config.toml
num_hidden_layers = 16
hidden_size = 256
num_attention_heads = 4
num_key_value_heads = 4
head_dim = 64
intermediate_size = 1024
vocab_size = 6498
hidden_act = "tanh_gelu"
norm = "layernorm"
norm_place = "pre"
norm_eps = 1e-05
positions = "learned"
qk_norm = false
attn_scale = 0.125
bias = "all"
tie_word_embeddings = true
parallel_block = false
extras = ["capped logits"]
init = "trunc"
init_std_qkv = 0.0176
init_std_o = 0.0176
init_std_up = 0.0176
init_std_down = 0.0
optimizer = "muon_variant"
learning_rate = 0.00296
lr_mult_o = 1.5
lr_mult_down = 2.0
beta1 = 0.93
lr_head = 0.0114
max_grad_norm = 1.0
warmup_steps = 200
schedule = "wsd"
decay_fraction = 0.76
decay_shape = "cos"
final_lr_fraction = 0.02
batch_tokens = 131072
max_seq_len = 2048
doc_mask = true
train_tokens = 792200000
max_steps = 6045
dataset = "wikipedia_en"
MLP neurons of a small language model. Each row is named by its layer, matrix (up: input weights) and neuron, and shows model dimensions 0-127. Each number is 128 + 24 x the weight over its row's rms, rounded and kept within 0 to 255. Numbers have three digits each.
A block is one neuron, or neurons of one layer that tend to fire together. Before each block is what it responds to, as a language model described it from the Wikipedia text at the highest values.

Description: Acronym middle letters
L8.up104:130101130144155141149166118113120142103131107124118112148178104162143180103154112157099119129129095124108131131109147092119165123112100099099111134156125171136100142151128123127122120111132152095160130139129130158115075146097109122115094137168103127112111187146146128111112141153133152113072137124125181130135140145108160091134126120152113142163135117145119112137124120099124167130177
L8.up165:132120082136159113112139117113132115121123139131089136143126126150108161125123163108123154158128094092125169132106173139127114109125144128144130121111115094131132126084118135187121136138204121136117105135144146142138125112122160152103142168114135097110153135117138137137120121135132108126192096141137139096155130114105128101138093176096110171166092117091130097100119130137116181204122

Description: Mid-number digit pieces
L8.up223:133101147087114106183110138126173168112168171133086104097131116178130136151110093130139106128088134121114084149075147126142123075144144144138125142138168143165168103090147118142123151155142142118120063115107118105148125094120124107158146127098128176121170115116125114111069154118087125133150086078132145153119111114124137128122155134136089124120092133127126122163105154155112135155088
L8.up665:170135146149128111178125150109131142136159129118131126130145113154182148117091115151108102162117103100160140140137149108140165102124141096109118128118164115138066121137121108147154161088135107164126123104119151147138137111089153134116119112122121129127122138141131208125081147071149109161137143166139057122126152150127174146168116125160117130139123132107147133145101108110148165130145

Description: Name-completing final pieces
L11.up25:108104124072114146151138160084158148108124123146130112138126141113115140113109117155115143113179095086121176139077134107139143114099160144121133126162104122104124107143154163136117101149171164132132124170163150140118127126106105149123098139137115133121119182146183103096112117149146156114110138126147125125160128122118126103136105126120149100172130090137154129120114104128134154140190
L11.up114:140134103123141137131122150081125097117161084094142094118103131146140141149144124133130137109116082111104131129108192138144134143143138109106097144187108140164109125135134164104096075107156182154168147136107159135097111121117153187121160128113100099169130131157154142182102140128091095127187107119147139125099149096061119113120121132158119131109121128097141154083135156124144151116110
L11.up121:079106132143131128146117174119109133113129110136122096165100127093106130142148134102124133186118106164140142123123097098108092133119157104133138145130120133136113122135130152154120136138136154144173136133130159146114161109094147120127171175147140148130160114167175116160111125115115145114121150137174143087166158102116143106146104111090130128111103133111131132142127104114109166146167
L11.up596:124110108074149120151145150139165064126102102155120126144122095146149122089119162131098145097151127125127125154101111139096124133110136116111120157148098100105072088128145144138115150122153167137161100156147127137160133140128084119121120175141146109133119197124101146101133109118098082145085129195126130119128120113162160115137169097127143113123106098122180119093131125120119142111146
L11.up862:127120122111143127157144155110131135089102090119162077145147112134117130130132151106101108118115141102121130139075155098071137165090146098119154113180097147102114134132129178142145105107132148110150162149140161101145142112132134111135122168151122130117121160121147124130105111139132122125102162158131146087164165131120138134157168122107133133107091105117123109076104170108148126116155
L11.up868:123075136148117130097124128083108152112149126148124131146137116116117087134110105145100119172147100120129155114088123145098152100096142107082111118141149097122147136152180154103148121139177117150138138140157123143121123139101150187113107130143121168131119135134150131110106108111072123144130132150155131118133106149117116133139156083199129131166120079119140151179141100086091185142175
L11.up919:159112123116115155132150179121140132087144121141150110128133151092150135048155114162144138161110154106117147127108104080128156151098132106134108136133108126114127131113122180150103093122178150141138149116135132126112125108110140153121163182115107131115159146132121155156186117146120090116154153133119121104117160142106126109155132107109146144119139133132142136135135133122136091117145
L11.up946:089177159127115137144123182146167111152158107098162079145117091107107151144172113101076125128098122170098107091146052067150087106133156127118120129151144119086170120122131123111121153112155140129119186104140142142147168117099153091123102166143144086141130111152102141104137123135100121126143105151119156150159149135102107106134131120093121139106097132135098125141145125180134134168163

Description: Clause-start subject or verb
L11.up147:109133116100115144123141127159140150164123191139118144106135089095133113103144088165139117125107151106124135079159123155156123143145132103113106141135071142141139128133080162143125169073133136147093127128152175139112101122138106101159145130106125117116129118092143096118146095085111142123131103151100144101123148174126170131153131109171097126114129173135096131127152062089136082135132
L11.up329:113162098116138116129124121136143131180102120121114117128131094129131122142105078116135148152162114117113124146143112077132105103141094095116103147170114154110145110130173131131138140145076117163139167124103121120140123119126137122130156142151123138127173074150140111111184111152109137098147117109119128098120087120090097121140098113120124136118095112130106174111137090160136141153127
L11.up452:150149144145123138161141109124119161134090156119178119137147098140120135118164132133080148092181144154155166141110104134123100120120110119071155147106141144132099085113134129144107141147136140128139111124130101135121089120142118114146116129071128143124098160122109125162096120132127130158133115193140124147150122185094117109136090079104164165106129082132146099150155149125141129113141
L11.up474:129155127112107120116146086112166167122132167121129115170155120139171118113132166176111111144135146102140150113131150101186119170091118088123126114100096154118118126123121121129121115088111137139146152157140135134178088128106139126122102154116099148128114091116106115122185152116093116143159122156121096082131105161105162162115155105129152140117134112125108135117150140114103097070130
L11.up582:110123135118122134086164146137113111118142138100136164098123151170152128161137137154144146157052091146127116128155103108120120140116151119182128137127117091150130111131111110080132099129137145140104139122178124117131138115112158123133110152106124161137128118114106119128152169136108157122087108117130121108135084152132144124142165109135147146119153128131111181121080130103156108150124
L11.up705:119142137118122134108094128095145157116154134134127130137147140046126109153117129140115135133148141079092129136124114130164167148122107103093142109086101127164139126098101119134147138098127133153165152153108147139138114121110134146136148125121135138146150113126112140129117122133155093136208106141155125075114171131092129141142146109132142146157153104121126110133121137115132125120100
L11.up821:154113132107084105134123132144076103113125129112150154144131103151140136084142137131112110084175120130144172083139121119137110130126077145134089176076103145106118135116177155140108127146069121143151140107078141135111106129099085096129170152159135199135158127182129107159144158189108095085139118136135136098112116159108133148152128084144117135109163098124065157124112162112134129099112
L11.up1006:180093109130105148102128094105138108130134110156128153134172100132123139136149149108144122096142156095128135112098119109132181118144122078148154161121100127136107117133184082121155118123105109120153120115118186101137134117122135123142129117125111153145126125156127079131123128127106113131104125135145117125106137166099151116105119162167151120145107153148170159090169083146080082087146

Description: Word-initial H fragment
L7.up125:153126100131091103088080121149107126138132099133132096091152135141132142192150154123127115128155140159145122126116091152134169147131095148130138097080135147141170183177129088117103112130147131147103117140108107142122076119160151143133109113119131123095151131152061116117173112101096139105119094140115088093113147168105127121085147165103126133125152110149134088124138113173142101159124
L7.up405:116114160136089125136065144100134102117104082134135130128152140077138162114114192094122077134160128138118134066096127173135117123156165097130126143160164114121136139109176116144132134132137095108119110095139080160126136134115129127148124140078129121157133162154159154134125147154141152098142102163085151099077134117134141118137121159142132145134149131130130098143130128123114180191152
L7.up636:111129125124077135155121185133108107144116185100118125110160166091141167113163134115182144119108129136136116127119079145128124131102128143114152135107150146109081126158092116106131099155113110135183117103105121135119131160123121131109107131124147110094133150159107115119185109137129137097156121104149095124121158134152118172112118171157090119184172186128137111117133130164131131138125
L7.up845:130100136130086120113087142118158118144159131180096127108150167090130136139090156120133120139116109160176125118127130151156132109140103153084168108119121133121136103115151109169130150100127135108150141122154116170131111111145110145158086123127131127146111157107174131110136078128150114133081142122129106101140144118102130136111100166154071121114145149130151165120120166151127145155116

Description: Clause-boundary comma after statement
L8.up679:103104083146146109102116108113172125122121115125114148115113167117157114107115138142095136127087094160120116132141134074158169107133084144064061143199093189121134120106138104136162090109114128128130119095135142147157119132138151088147157106163101117151129104092110112125151147154094165108134101159146105142160136132104138149143088143111107096094116116151078153152114126143076105145167
L8.up681:172089126158141152100130162147130132118151148115176146178139158118130158153130105134117076188106076110151107066119086115152158104148081130147097122146117098091101163155134167129130103132124116112131104123147124116108093150106140090123131101088134159176086099116104115110146126102120162126112131178131093127101167147153119148168101136063122150121134092173105120093120093138127088138126

Description: Ambiguous word-start "he"
L7.up224:163123128165094144080092113118119139083109166129122115105105147099109123134141150130152123165143120136142096096150125138189149134115143144108127121135120135101125112112117092111173096143134100191162107136122111150136152103169115106105080137083135154162123126096102125119124130147116130162109161163109094147083103143143109168157118139114121162087094139101140126097140139138121134113151
L7.up231:134125102101179111143109136101151137141117129115092119087108156150106152116136121118113168103160138125097172113094127165154112088123109113122156161141136136128180162170154102134162133129118105146123144133152132154109119115138125103138162119109113128119131166075114153110126111112130107120127101157121137160105078161127133136172125103169117138128140153083113168144106153078125140133153
L7.up554:119148107130114096148094090134125144168102142128161144146157134128101127130114115140156150123130143135130103098135139113195140146088095135116130088173062138144158095129089152119102137144137136112110122175130136159134132092160075179124114107071106112135141143134087108121132172145141118126121140148154142139135110177132105168102100126115122147108183145123154198096117152095148110108151
L7.up598:128097123107155136089130087118102147116093093136129139130143162127081139116153148099155136112125140100114132184143148132144130144114104137125122130131155123113178132122153127170134117105139121119114116054140095156085156130154133124136155131120163122080127162111121153193150127133121129078073102155142129140147140184143110136121135119128124106075100102153140158120099140133133107113115

Description: Pre-verb adverb suffixes
L8.up85:164150135133100144137127112128131147097100072119128129157106132107128136119112160116128095108109172146116137154115139135177181127094110178115138155143161131159129143152161123156159107141110122141115173146099148165115158127156135116136152114093158180131108096133186161111136129129102119130130106126057113126107050140137116168135148105131160115100102143130115149120128107126182122162089
L8.up235:118113091072089125146118129136151158128151116182169121124146129117114154109098142124083128141132138153099157102115130141154129188136128134120104135165101129102094140135121183099128139096120125136141135097096108111097097131110125131161154106128110124094116129125115124111130129139120169113152066140124111095139115163110148165097112161109100191102136143151135148069126117125122136129124

Description: Measurement units after numbers
L7.up381:160133124129160162144143132082129100156139113107107142159143115114136160135097116103109137145175120130143138088118174115118156107094087127100124146119080110136128113152148108103146115117113162175140183141114148153093096120170121132096106158158139109133086125105097174108172101088126129115133073131115146157108157123122173092141146123171115085159117155072155132110112104129101139157098
L7.up839:180111085149173120144107112134132135129171148164104086167153114103121132105087091078152138176094143135110125123139105145173102088145129135102102141140102120174123157132111158148133130095138143103111133079159156152091131159137095148125124135130160156139138134106134166152112137124114131150147133156110116086124146137145137084176133169155169122105112113135136111140135161116121160165150
L7.up892:125117094128128166146097123109172127144189097128131104080130135110153117122134129121121107153142160136144124152157095074123144176121118119143094120106167116110139116120137110147170115129104136143118115119137144082109089181108126093101132140115106135134124112179114174128113155085139134140133117184131153106134172113180154142131146168184103138158133148154095118140089126095125084116133
L7.up927:158145150169123098137114101160126100135136137127143134164114143137136142079089093111133159166128139121129149131139163122162169170115108082153114107147142157156126127125104107150139102114173127112107118116150162137154135152184098150126140130102109147114156108106135201112151115093137103157123149125086156136084141119133177140154191149130102124108121087139104110168144113169130107121155

Description: Copular "be" and adverbs
L8.up788:170141116071171104115104142144128153126138131147133148146096131098138143146145119156162126156103161155089107099084126094118106123153156127105108124114117130096133135111099108139134111092118170166153124104116124148155135132111127113121133100109070129099093107113146170133130062169111106117160096115109120133132106137158107122103090093140143156111123148105130036124098161161130152151124
L8.up904:140113137127118182155132162112135132138122113151114145122131098118098138131122144145153126146136134094093099084121103155089134113110120129147179080113139101098113173114142111117154111123155158142133126132107103120136109097105139101149136135126098146103159112169168110118123139126129125142130133127169122150097100110149167153113072099107151153130148100107138105079120078141151126130065

Description: Dates before the year
L7.up706:159109185120140106152171089134132118122132138140113124147100145152115159132158108114142132122129150129114102097136091135145120131111125142126154104136135166108140106150154094120159127193109142150154152170155141098165102127121122184102139172135123131156107139155134126081088130114116129144165149124105132150151121115104127149110180141158154114088150136135108140152125140104130112106144
L7.up732:113147128141075178132125131090143142109143107168126100156117117097115105092203086168109135107144173147140088122146121108142140122143110124117095141141172108133112131139133107130151130157147123142172162109073132133145143138149143101184144157148119092154110179144154121107114116108164147110179125127137135100137108114149096151131108159156095111126113111151106149153111181126154138145126
L7.up1006:183154145128110107140109159123113086128163117152072118124118130102143136138142135141125135106086135117108159152118139129107117159126133086111086118123149156099073140097111131160093149142075170101174118100161169149137112109100175137099083164181164175136156110161103145105161118135113109144120106124138113156170120102101117151119109142102133091120138127097134160150120147128128131150163
L7.up1020:167105109151141134083135109144156154153138130152122130124108119127151166102160091124143159122128135127134115133135084140113154118139155164146118174136157145153109166137119104144133127151138113117121145118101124139089088126156138114094108128096103098177172126105139106165102095100117105137104145087168097133103096148139089170156099123121132138111138137139118172134096118135146096079150

Description: Word-initial prefix pieces
L7.up259:109111136158150095120119139114119124105160125111113138174140149126127164065120123154131092158120120123111114161139146119151119185147112122109130109130123079123116134115115166167130120133116119156109186069152135142171122132159139136189104133125103143122114135148102136120118141129079093108098128080123076107134156108137153082177131121108164090104138136125152107093149134119109092098154
L7.up304:157104095124124125141158091157103141111111123126096117112149104131127144102118129067120128100129142129135148160142120120135158138128115123102118168084162112151139157211104137112090138129162127170101131153118138094108147138121116145142132120076128135144104136144109150119135092143104146155170138091084158066133127098134140079158158153138130110073133118142072100117156131138106067117148
L7.up318:148083118117114163132125137126137164146159161160106129128136130122121166149126111160149127160102110158127083136104151112118160128117148104112128087141134097111139111166150134117144126167140115197124116159162160146111114123095125186137122151151155119139091130153144113115156094170098103134128141119103109114133124112171153120111109107109187083155115105072117114142154100116155086090087
L7.up453:147123115142089152143094119100135092099126145091155104149113167109136120169142111092109138128121121117069106121102086153154157117118135170160102110160123125113124145152089091113111092127101130154106185177118136139159119137105115160165117103095128145154152149140116130119106121125126137096148120138148101109117109149144134136127113096188125161121165145150102078154093165120139141124157

Description: Date and number range separators
L11.up84:140150116114115107111178097147088089145154107104136152154134122101147160137086064112136116085120135122130121101092152140136152072117130157086151132173111128145117103152120179113076136082092133092114125119116137105186076121139125100147139149174122154146063147174095107149137168123122129120125108143149112150121127155100115167153130139131138106130110150176155150103163138146118166172121
L11.up86:146146147114093177129083100116137101156111132110114130166087131129148159174089131148145128121115138124143161110115125097119165168133208147142103135135149133127095102148137118166137092126158096116098138118111152121100065123178138144116171117157148113146143099141137138117109067089124141153135105146131131121158102152106136117081089120142130142134112147141143152108125138138182134166121
L11.up175:126124130094163134117085130132116131172154072140125161134135118067145106124139129164145138114132151151144136121125118090111126144111121107157101188145171136123152153116140178112127105143115118122148150132107125073081139127117106183100177099147116141107158168107098157148179138142109096099073096118145118161146159139094124166134134114130121131149122096108112090144142116116160125175112
L11.up608:101147117134133151087122116161122100141102156118166129125163189171120154129134114113123093110136099135129147114142143135144143125096132165111110120107134078102140160111112126137095138139136087145089110073113151146118132077107158116122142160153150136166106092176157129105153153120087123116166142102146105139100146146165109150175096115149133124132120106138118121166089171147124156174107
L11.up643:127146126128143163107099133094123124107137116137110150154138121126096117188131143142105086110134127107127151149133097152166098133130178118137132184137145158125100147170101167108119135151151103111108147120129118128123146075180145131181157125146100161124141085122148143103125084110116110144072144114123140139114111140154136161121137135171123133096097116132135174098163152142134142113127
L11.up748:145115093128102137119103120149139132092075158152163108100106138117146141117135100120179133135109147114122140105124094103179159096089139173161099138141144154130061094149115100109110111125145142123135115162155137156108152143117157094145138136108129108124129154114162143100113140110141153170138138134101130158156128123166151145102158153176120121110095138132107191089101144094140103110115
L11.up833:159144078115122113101109165122093147122133154115120158151127087092143119177121108115112110106138150173152126119139116128147135131115117130120175112173104137127142143128172161120095131111185132107091134119085148112110113121140142171113106136145108145150130105101158119138114111097182148102111135114160124125127109129081132129136078077129148100123149125093138119128153106163088139102160
L11.up986:131156094083087165110094160131144121104106134146168100143137187128118133168102086125155137154118118153169144137113105118135105131137183156157089121104103136143150144143149141162129112120140098121153140117118144144129116122136147128113133156157131110126151107072149157143108131097104092111072152125159126157103075142151083146125144099159113165094087133165109116099114162108117097130148

Description: Score dash between numbers
L8.up253:144155078167095176110144126147136147090137140131133145196123109103107138107184154114163120116145131117152123144123132114150122157139117192111119142102162109140136191112146143168102116139116117124072127094094131124116113096104137109125125110132126122149113122149142105125084145160144134117117142124173124125141114156111097133111146134131124139115122108110134093103122128148117114098166
L8.up525:119133122121118223075091160140128169115127124092105108169126106080153201110132108116127162140105181129168119155133099132112071124109143148118130146123123151171127139113147140151146149116133161144132113114126161092145111108160135146114122152105130134166133149146138155148174159080099092115148132153088098125088143143134116129152111130115133129145111133160123122077114139090133123156120

Description: Capital-letter word starts
L11.up275:122128110134133084085096180127149115119169101106099120129152112113150142112110134135113134160106130129134133110133172112108154118134148116161163099156139150152111154103097110124131121137114114133083105120141115146157144088141106173137109161076124165136138124107154111109111140188126106166135155086128153160134123112121188148146102096136117112115147122133155170173102200158117127110082
L11.up594:130110134135146108136111135125116103159145111091124102140154121097164139145139132174080118125104135106164121151152153117138123118113128160143095130124172160153127128099126106139113088135137114124110125151134076118132158139120109090139109098103113154115127086157115120126162156155080100142118098129119070207131098142152136170103126145174104131122103124150136090143161109140122177154136
L11.up630:153084156158121134115142089149127150143118122100113146147144134156140096143146106153086132123072106156101127132162120130122101136062144162103088115149133149161126139150104103097101105161131147138131117121134161136118114113105119180100144123119080090101083117097165153152144090105116074113127157102159142141096124145135134135078145109103091111127168128136153107089106122161127129134127
L11.up743:147119130155113148099078118123155156107119106073132101088130092152096092136160148104154143122124100120149090167150200130112094140141137149147133130144128160135123088111169104136103100125172097084137149142132142134178147088158091116096144136101132143154127084145162076139128156153114116119181042153099117140174135137112135105104126122101107124098114103164130158115146111142099121123096
L11.up854:153096114155149135106141129160114127122190130114131126140102135145102107130120110072107122071149130130147144130132134109131135175089115150115123177132140085155132119136117106113076114099100167115100109123150133154128142130106159075103108145125099132094164106169155111158172175138117153127167144157161101098128157134151139153101156107138117176127143103141165157128148080168158101113136
L11.up898:124111146137151137119105148106147104136113120092160120174169117143136129151141148147117123109136139146104112152149181116148118130132117103121156066106131081114091134112138118119121089158154160118141158144128113151128142116109163158122131168165105124114084116094121090105124126112154094138143092127133126154131134179067126122115165097133124131149107084157123075128141132178153139110127
L11.up921:124115128140144142129107140100137134100145118107105135106152152131155101122109168147062127143102094153119123135120169154122091128143124143133111143097139171142081157128138122139097106137130140122102108091107142145128139136107129131072179134153147127080156123100118142091215153117148163104149138137120155197150126122133148120136123105146119133134179111143152133161092165125130160162113
L11.up950:159170133113086136075133131151115114111130101117138169129128147123116082087099140060147055132133102181134093139088141149166130144108166088109133149138148172142135162098132131108129138127134137130119140108149116147129104113143163093156127138131130104094113141165131138171135071148133152114129141188104111136103131154073136120125116147132119132093137152122094107157144167118126131147154